{
  "vocab_size": 16384,
  "tie_word_embeddings": true,
  "init": "normal",
  "init_std_up": 0.0117,
  "final_lr_fraction": 0.0
}
MLP neurons of a small language model. Each row is named by its layer, matrix (up: input weights) and neuron, and shows model dimensions 314-569. Each number is 128 + 24 x the weight over its row's rms, rounded and kept within 0 to 255. Numbers have three digits each.
A block is one neuron, or neurons of one layer that tend to fire together. After each block is what it responds to, as a language model described it from the Wikipedia text at the highest values.

L3.up1920:126115141047116120125147142129168113072134110149131105108139141097167126101126133112116130162124109117124122131162167105137136102119112113157145184107132132135143139123170133152102146134107124127114113146120113073112116087112115168076121119120143173108110162132155124143161152189123103121128150134115148155135113125183113100106110134090123138164114127142137164157138120045092143101130113083126124139124143176124145137086170125180151125131135143111088070143131152143123124147147135190112152153113106150132131128195158154124120090131153148136098123116118138174068174146111145116145124122187110112126124171141166133129096134108146102116093167114124159135122143116145150174109099104151143146126125084116133166166121132132177091153111126110100129129154076122154169117136137
L3.up2011:141136122152161131096160121108144132141099152104167149131131154123113083125157128123154127098113112112079121162095101103112140109107085142114125153071121128135117137129108093146113142112141087156122145157065137158137156098097137114161096139137099099129142131125109113092116113154151189139137097164096159129143142110149126145100151114170149141118190141110152154140123145118180132133133134117084150114132129104145146116146127175117069125105142161146167098128128132119123133112113123147158136103165162103131149099110138117129144135172098134125139143112136132114140144154129142076122118152154118139105123060159169130104156164139110123206118141105165156107121120120131148133107122152167127111097109159124166119110136128149113157102137130108115147108173167098106151145119144
L3.up2067:113106145106130087088175139150152117171152169179114138145130168092149168112139100140101138123163120098152092127136179127131173104165144121171120127089199094136123092122072122135129091145141125113104127105143066158094133151199157120123144138122143122146139158139109140157111138112164116124142107131113107161151116141121092121116140112148134179116127164160079097142088099104111153120132136144129165111132144131129127134098113068096110137136123167112170145130120136105165106141134157166153136094102184148131112113140178119143117133113111162094108119148106149180122103087097142108149125149162112138143137089141100123167093147140142105151124154132123157157144127159113137127190131153157152116121145143107132171134102156151178148107128131139149103095124132120138152120115159
L3.up2915:088120123091105094152155079098129089140147109142164113093104125125115107131119144114137143103119112124148166120126142064112157121133098094143154153101159153142083101100119146138132168106107131133126153146121143123098121122170157117124143119146138165124123110123126115132142154174073132132145122107123154125134126105122116128124113110143151124108110148170129135174137126099155149134139119123193171104114177129093120125132113131139092144135145140162118090116131123141153138172133146202116124126154124135161146100121169116149135174147122128146113107103138157135104099105088100136167158126146068108141084102108156111082128164105144092137152123130126189161143123111085110116157094123148146125133146073121156144151109137119170097122114151122116129175131081141122120152114128
Responds to: Political and military conflict terms. Nouns for political or armed groups and struggles, often the last piece of a split word: uprising, factions, rebel, revolts, occupation, forces, election.

L2.up691:090094134152119117130133087097112123119124117155135116132132109123137084140148137106158159151132162160126151153133139109181147077168114118140157148064146170155138122074133124137108106114132143123108095171121101105119136121127158162061070116159146107107098100120152130161170118183125110112084141135145152131117134093139140137139095130155125159167122140136121159158101145094138138096117129138089123124116141168120122117107148153140183151165155161118130103132098154127135150124130129144141138105157129141142120114201113116118187111123132135127149148091129151161091139143157131120166090139139135147139138104130124161080125174116135110137105112094120110081142169114118165112142110104141122166120125095128120162132133143144115089137118143112097103121121071120099139170089150
Responds to: Military and security terms. Tokens completing words about armed forces, policing and conflict, often word endings, such as uprising, Coast Guard, police, terrorist, counter-attack, forces, divisions. Weaker hits are unrelated word-final pieces like Kayak, Cheetah, catalyst.

L3.up416:135090105111117150163103131137152111152111135114111148125115137096136119124100092166113122095105144115133140128166115088141088176117078151138146094128101120101117080132135150121121159103109147126117132110083069133106115126127106135094091196092136107133092128148104137142131127119140180116155096120160130135165109148140127126135121147074144108107147128135122119169114172128089118146107113101087129121136096133125120138139129148153097118137146115125146169100158096136109114157068099138163105126131165054098110122131167100143140108118104116174109121154097126119174138159068105124106127119125088156110076095142133141101149163132114128154146184116091120133145128115112143148113125110135128059138144144115149126133127118156124139122207128120148109110108160179141105111140123
L3.up599:089123123140121108101132131143108126152155096100112107164138131120100094116161116117071111120078163133175101090136115094121127163178122135115114152137123128182105132182129107082138156196161170105137105126092071115117132155122111106175144151144141117084144101164151094138146171101114167154127096107154129104128112084139201131166108119108151135129167091150102161148124189110131155130109151104144135136128121100105124135115140078135173124146142115119123155131064114133098150138125159112100138132095117117133138134128112177108104121148215140120092134146104126142102128121132149134127105111157124130153161127142105139131106098112130120127125106105126135146120164154122141144164123119141146094139101085089153135109125101143095101148140127083125114172091169137129140110146074
L3.up1379:093079117145145136118106120144126123133090184113102153188161085150130147104128136127115127110149064112127152181137111108140123163142111130123178127127106087106136105125152164081092170146082113125101152145146132143131149127112127127090109182110116117107110137142122112181120128110127164111141112119195137139169128122100117131135162143118114114099169128124166150116133210154149126118154136147145133128115147137144108126107128135144143126114110147088157166161103124132145110128109120125138131090163118074150130150134110105136125119106132121149110110170110122146103127140124116135110141112137103123133106147111101140158134160118097119115147148111107136138135162141147106129117128093138122154113143114171130134070135135159129124127173088127104131157122135149165132165131153
L3.up2187:138120110120129104116108052135165121142099132132120109130120105102143091087141130144137113041113078119121141115083175151120144138161063147129211149173130157114148103091153111149168135074129107140091146091142093090115106125096134130130144133094111108156128124124105116160095148132143128108149108106140093117134118142166146117155134114071130153090156127136079143156130171127151117117111150127100121110148122123133163130128095105148149111124142099118156177160119110155114125096072126105098153133166135103071148127114169089136112134131103115073150135151073152123185123101117138137110110118146090107128100149128119150108114125136154113158163131129146140109150107153107138121161127160148158127137115117121104142140173119108140085160147178089100112126112176121096162119143162
Responds to: Before a named person. Fires on the word just before a person's name, mostly prepositions or colons after relation words, as in married to, directed by, colleague, brother of.

L6.up110:122130126112136092091146141148116117123097142116154115120090116084079114092105152094143133094107134130132105152116172168133170160121096138110128152144119125155111154119132117131135157122156108149130088120137103137136115152133114179118137124135102091108106156157115146194129179109097128150118143121146111080094117118137167154126126181108161077140126149128125148174121135142147187126138146127132135114091131117118111115110143174093131176101149136122118158108107129103077149105135127173145145118108140093123110143150132145146132103156112084097135113110124134138107068136076153124101157105127112146135118029161117111115139144146159114151105137151112105115154130128120075130095107145169162140150109137123100112124088145125144156069115126151113122154131179112154158117115123
L6.up1154:133083133119149074155144111083115131160112111111104155113136167126164086138141108143148154084118152114151135141143154143110127127096116151098123146116127145118149154104148085165113128106124071149152164158156046135161115139142083155141121118151108114147105140101121141179144107124049118120137153119101124112127134172106136168173119134120101128081124143109184160157150129133098103109129100146119122093119140104102145104125101131080114167163154152110144119096138144142089123158142087167139146123164097122112130116123156147126107123167080133091127147132173134126122094112141124143112113137109070113130131098121117130081154162134122107151153162127127142085142130149073157111099124132106139117141109097175175110161127106140130084105140113170101131123083117141135162092127101
L6.up1429:174136133166153077093094106132125138144113119143103103120157133130136123119144128139123145081122089117155151153126132107118134165157112131085127129121143140125149161133169091129134185151106103170078082100125080146140153098141139135089104149124140094092112104147102124135139087078049113143117150123160138126141126153128093121100133111094194156145171137172135174154138139157129140117118165119119121094139149114152126092161135141099122128116123153134114133148057125161112160138082112133142126103116166120119182180147108139124106153106136128140112122131119113151141128108149168127132126163158122139121110122128140101118117092141108153127158163152132118124156113148090136111108120111129122099138085113123169127163134148157173129126111080139133117166152131135110084139120087
L6.up3477:144127098132074100116159074126133118151116166113151136132111120104118088130122093139127123099140136111121129155138137077126120124141117126163118164143124142134141099085157099115160144131140125136108104111154072144073110131172090112124112117141135160174133166111132146128121115109133151118193094118121105105156135128148125115157133100097172166145156116158150141126165159100111131123132099136131187130103127108153137103117109125123142114120146094112115148121100116150148123165107114162105143116125108088102111156142116131082152152118114141115138094155126141121130057154134122118104149123108101144123139085148128102111106127142155141134153140155131162131099115132140107114139135155181118136156134135103139118139115131134157057096143158138120120119079159104089157108121094
Responds to: Before a person's name. The token just before a person's full name, such as a role word (publisher, vocalist), by, as, a comma, or a colon or table pipe.

L6.up197:094143121110149147160140110110100085155132169089166140101119134090092108162127166100193112140095102116099130153178129188155131137133104092145143109132111122134070152160125127192105135150129140170120108147152125120120114124164134124102135056138105127137069124099195131127107136117095123138093121144119137131098160143180135086157121133090074134141086117128119120110143104137121129118146128140123119083121104083163117092112132089134109123147148117140147144135108098127156149153122145116055070138136114131148119083114181116066109131072126164122139139148129104130144116141122159149101113090108166119116065109155152113112082121139152099137157145160133112128174122127123145131162172133157144152119129132115113166099137099147143166103120123111087111114130171109150121106134167
L6.up1844:069160120111127124126164151180128162158139137164097116078124100077131082103128140113125106168116143089120138138154152152128146135121117134168117147129135098136114117149120120113143137117166134116093125144139135134125122086125127092150121118147163090127117132140127083101093153151136087118118111128125131133154120125115150128103111158137145176158104085124185129156139108152119140102153116126129175134131127137121089125119112108146161125116168117138147101161140133160145131141126120121130114132113125122121109088137154103147146181135134056138158123093063129128134108161109149126142104120132119082135103097149158093146096095100101111082171110125160127135103119103112124117073146117064110141138157137102122120113122164127148170149147161091091127109091152136138064121103156
L6.up2014:089134114126144134150121156170159097105125118108155134120080125085109093118157145084159115154077135089092108142159155130113136109138101114130162167096109083092121163161152154106157133096099123137113131145148140109125131123155137090119108068139101149119087144123159099122127172163131174073125143144133156146124119117114152109110112193132130128170119081110148116118132130132100143107143113167095156131138129128103146115130137102120114112125119108163184085174138157096129113125132130122121108120116115135122115073107149121114106183129114107113132130102072115158107086144156153154079132107160122123117073084156148111103107103101147142168139093147140136122160199114163121121111121159118124154121159130132090118055160107163122154126093138126095137103124156136128100109106135
L6.up2511:151138144153122155139085122130116091111137138079145178143141079137139082157168152133127106174117103137109139122172076192119125102098116134126135161127133085101093147156136149094146145130133147135067130132129120160118123125161134122110135118162129123135086117142143138137187122140067138116136114109135130108133101153087141116097117116094095190179131137103113131095133143160090177082141099200098140076159142112125126087138130134097127121127135118185142115116131101124162155122099152138146070109107147158111099103114146122151095115145131107172124142120138092137136093124110157125115108098147173116088109102155131107075144122117170119135120113115149185150207133086154145087157102126115159158122153094110112126101145089138138163127132143151084140124125200145135125125105158
Responds to: Verb stems in predicates. First piece of a main verb where the predicate begins, often a stem awaiting its ending, e.g. organ(ize), capt(uring), urg(ed), mostly after to, and, or the subject.

L3.up415:108089050146127144127105138090131113115137171171137111143132140102142159158131118153137115109126089133129149134099070119116138143123150109139140111109112117122133154099100115114095148148109114095117148134134150130146133144129106111113112119131173175145132111158109135105127137098142154143140078112138147146118085112130142154154137124112129134074186118137151126129169131135123091102106133119182113132135083146168128141130141142129124144133065076099148112125111157132152130112130123118107079091156118149136116132158108078122132126063087166117136144114100118105109132091162091116107109115105102119123148124123082146124142141126154133164105108137151155072126147091098104182129137147102107134089145123153161158193115152081117130102124116123171122175170138144099133160140088
L3.up841:094115112152130145172095151158122049134132133099113124138158138073078136137138111130165124164077099096091082150152167108082112145155110112147137160106107111119132204161140129112160110114138132146140123153112128126143176112143144090145126074137139142113106139157144126101142162160121170138103176131175122109119095099112125111162085129154118109123126071126138138125149132120127111113143103152095136122136113163133131143128134118158171114111129158128169084128103152115169129145136132128112084128081104152167108087125139095147118153152142095127128140130122120151152102140147155175078110130122151124139087122167149164076129099114130126167126074128173135110113174132098131151129135129129144173125143127154080111093149127138158154140111139151106110140121085116124140129107126
L3.up2446:107153149140128163176113163128135114117114153142119118100095136123117110108110095120117160113082097103121114177174141137144153149126127142149144143129084108093133119107148129146118115150117123187117117187130129108125139144132099172058109131129126141163151091134108110169120117123129144114131092139101130154178111171140126137124124106120131118113136142117125113137105114156134151153073117132123132100115117149129133138158113122105148110137110143127142113092178120116142130140070120113131113196180090121146132080145123106138122121146132131116203129170098118154112112124147094112141140117104145144164111088133154105125150124154139146115071126156059127168197115156116084163133145124092090165121120138114119160147131133122120096122136122099106116137118077152162137110127144
L3.up3464:161115148121062149175113149103118118106121177184102142142207126183151117123140136190169092149170117109132141146138146102125152082154133124153174139165151130119142119122116145088138153164093101109123115183103137135132158127137117102110108132119154100174049126140121113162128190161135114168146117131145143155144143095130135145141126149128127117117168142125179140151137121149114113127146101141117124118118112153106118138138111147095197188133130190150164136120130142128144126139096141140165077125120127095160147135077113107117108111131145153138153101130136094118105141147102129139093144124078100141111161139140104158106133158135121119170110138135085097138102110125134125104124138121134124155130145100126121124114118139155141134138114128106132119172131103141168139121118155
Responds to: Clause-linking verbs and relatives. Fires on the main verb or relative word that opens a new predicate after a subject or comma, such as which, led, described, compared.

L2.up2111:131090088129131151078118137092108125137133149151124119167156163132070143111137117127121102121105181127149138120157163150134057143155070128097123116099137084134147128138184158120125144110106120122101154076085130096129132116098148130120118150116144124106146153155126113187138140126143126130140099111099134135132085152154120143140140101111153143115116107141110145176114150119076146117113118153121159143107112084120148078145138130105157120128105148112141158164134135149077125115126115147166169083167121062129121086126117121136147095140115117165112127128108127132157130119134090113075153129162173095095111088109119130106149130134085092110121159136140079171103118109115119151152115083114116125118094121138162127123149094128131115130130112127141115121133180135140118119129126
Responds to: Word just before a named party. Prepositions and relational verbs directly before a named person or group, such as by, of, married, born to, starring, against.

L6.up505:127121164119143124135115101086161114115104132126131102125123143120141079096104119133095095096109121124102132118167105120123171131141119107119131173124129149097141166126154159127137108094126150109119116103129104147146124127091159147135092091095114134141093141099071119140139139116099141122130180086115135191116134138119164105147076131126161141119110108114105148079140123091108095084150131146141136113116092115080125146088130133140102155078176143072124148153146130109126130125129133140123117119144123134125168153151110120067166160135152125184142170140161134124172171172164132109142149132144137156137185123139087136140103125099151106148115142151146146092121127153131171171130164158138091157110125103127140161115116132106155096133143089164099106093112075167112142119098066
L6.up1289:156185136143111113134124138131135162124109154141121110110127130144130169121081110106127119159142125143121156086146125130124116115139152129113160146113133104160150105115111142141112176142113148126149105127124109102139145177124129115103156096126150144112103130128105138126134137123130120104070116123108110122161074144127129095109119114147155116101108159087132108120138126123079107143157144134101139132096166139123092122119115082109121135142149114148152110152109103155131132162124128128136118145093120154126108154147158119119139132116120126102156137137139085168090163135199102166161096134184116155113132133125108115070114110141117147150118128168145145103097160147171164105131167108100140118136174081126168144111160157121123061124111122176125045138073109125106140139106139
L6.up3063:085088108126119106138136165127174128110125143111122132092126103134168115128151125185127131157152062142111158112117137132134140125131153097157079119094100138153094161118157088114218119152146126140170144126133117112110149161131140173099143097092113145114166114101126163105123088161111122065116123123092156124121120127147115105117160108105112097150106174093133095162138104138113167130144135141151121116148156143116141105133140161183125139138105136140126179116104173121158147155126116126128117118126076148141143151126140121131092158136130126146114127132120173101104095104160114122147132121104138161103105101146111117134115139130127110106156148171137162119122131172132183181122068107162192181126165121096147104145161155142139168126116143124098132142125144100104133133121130
L6.up3326:121157079115129107157114091156140116120133124116135098096122161158157134115087081147130141095130108121146106091164132083162127130164116076174119127115144133112142131150175091150130119129139131178134120149086125073110142107129097182052105123120176172140151152125170122156166117110135125151127178096157154136128131109128122113139107123135145135133114142121105133134108143131112129100132119169130173104123180103168121139160098164123064133126105130122092099151146177119105151149131130155124148144099087104159133137151152151116125107176138128113111110122179148080124120118125108115129140108154118137109113124141107113121116120121148142144110118138106150164109144163129135152141108152113155143132115088144140161169103117136145107131125162113097104090084107103122190129114123
Responds to: Military history, Slavic names. Function words and word pieces in war and military-unit narratives (as a, in, near, 9th), plus pieces inside Slavic/East European names (Oleksiy, Zakirovich, Kędzierzyn).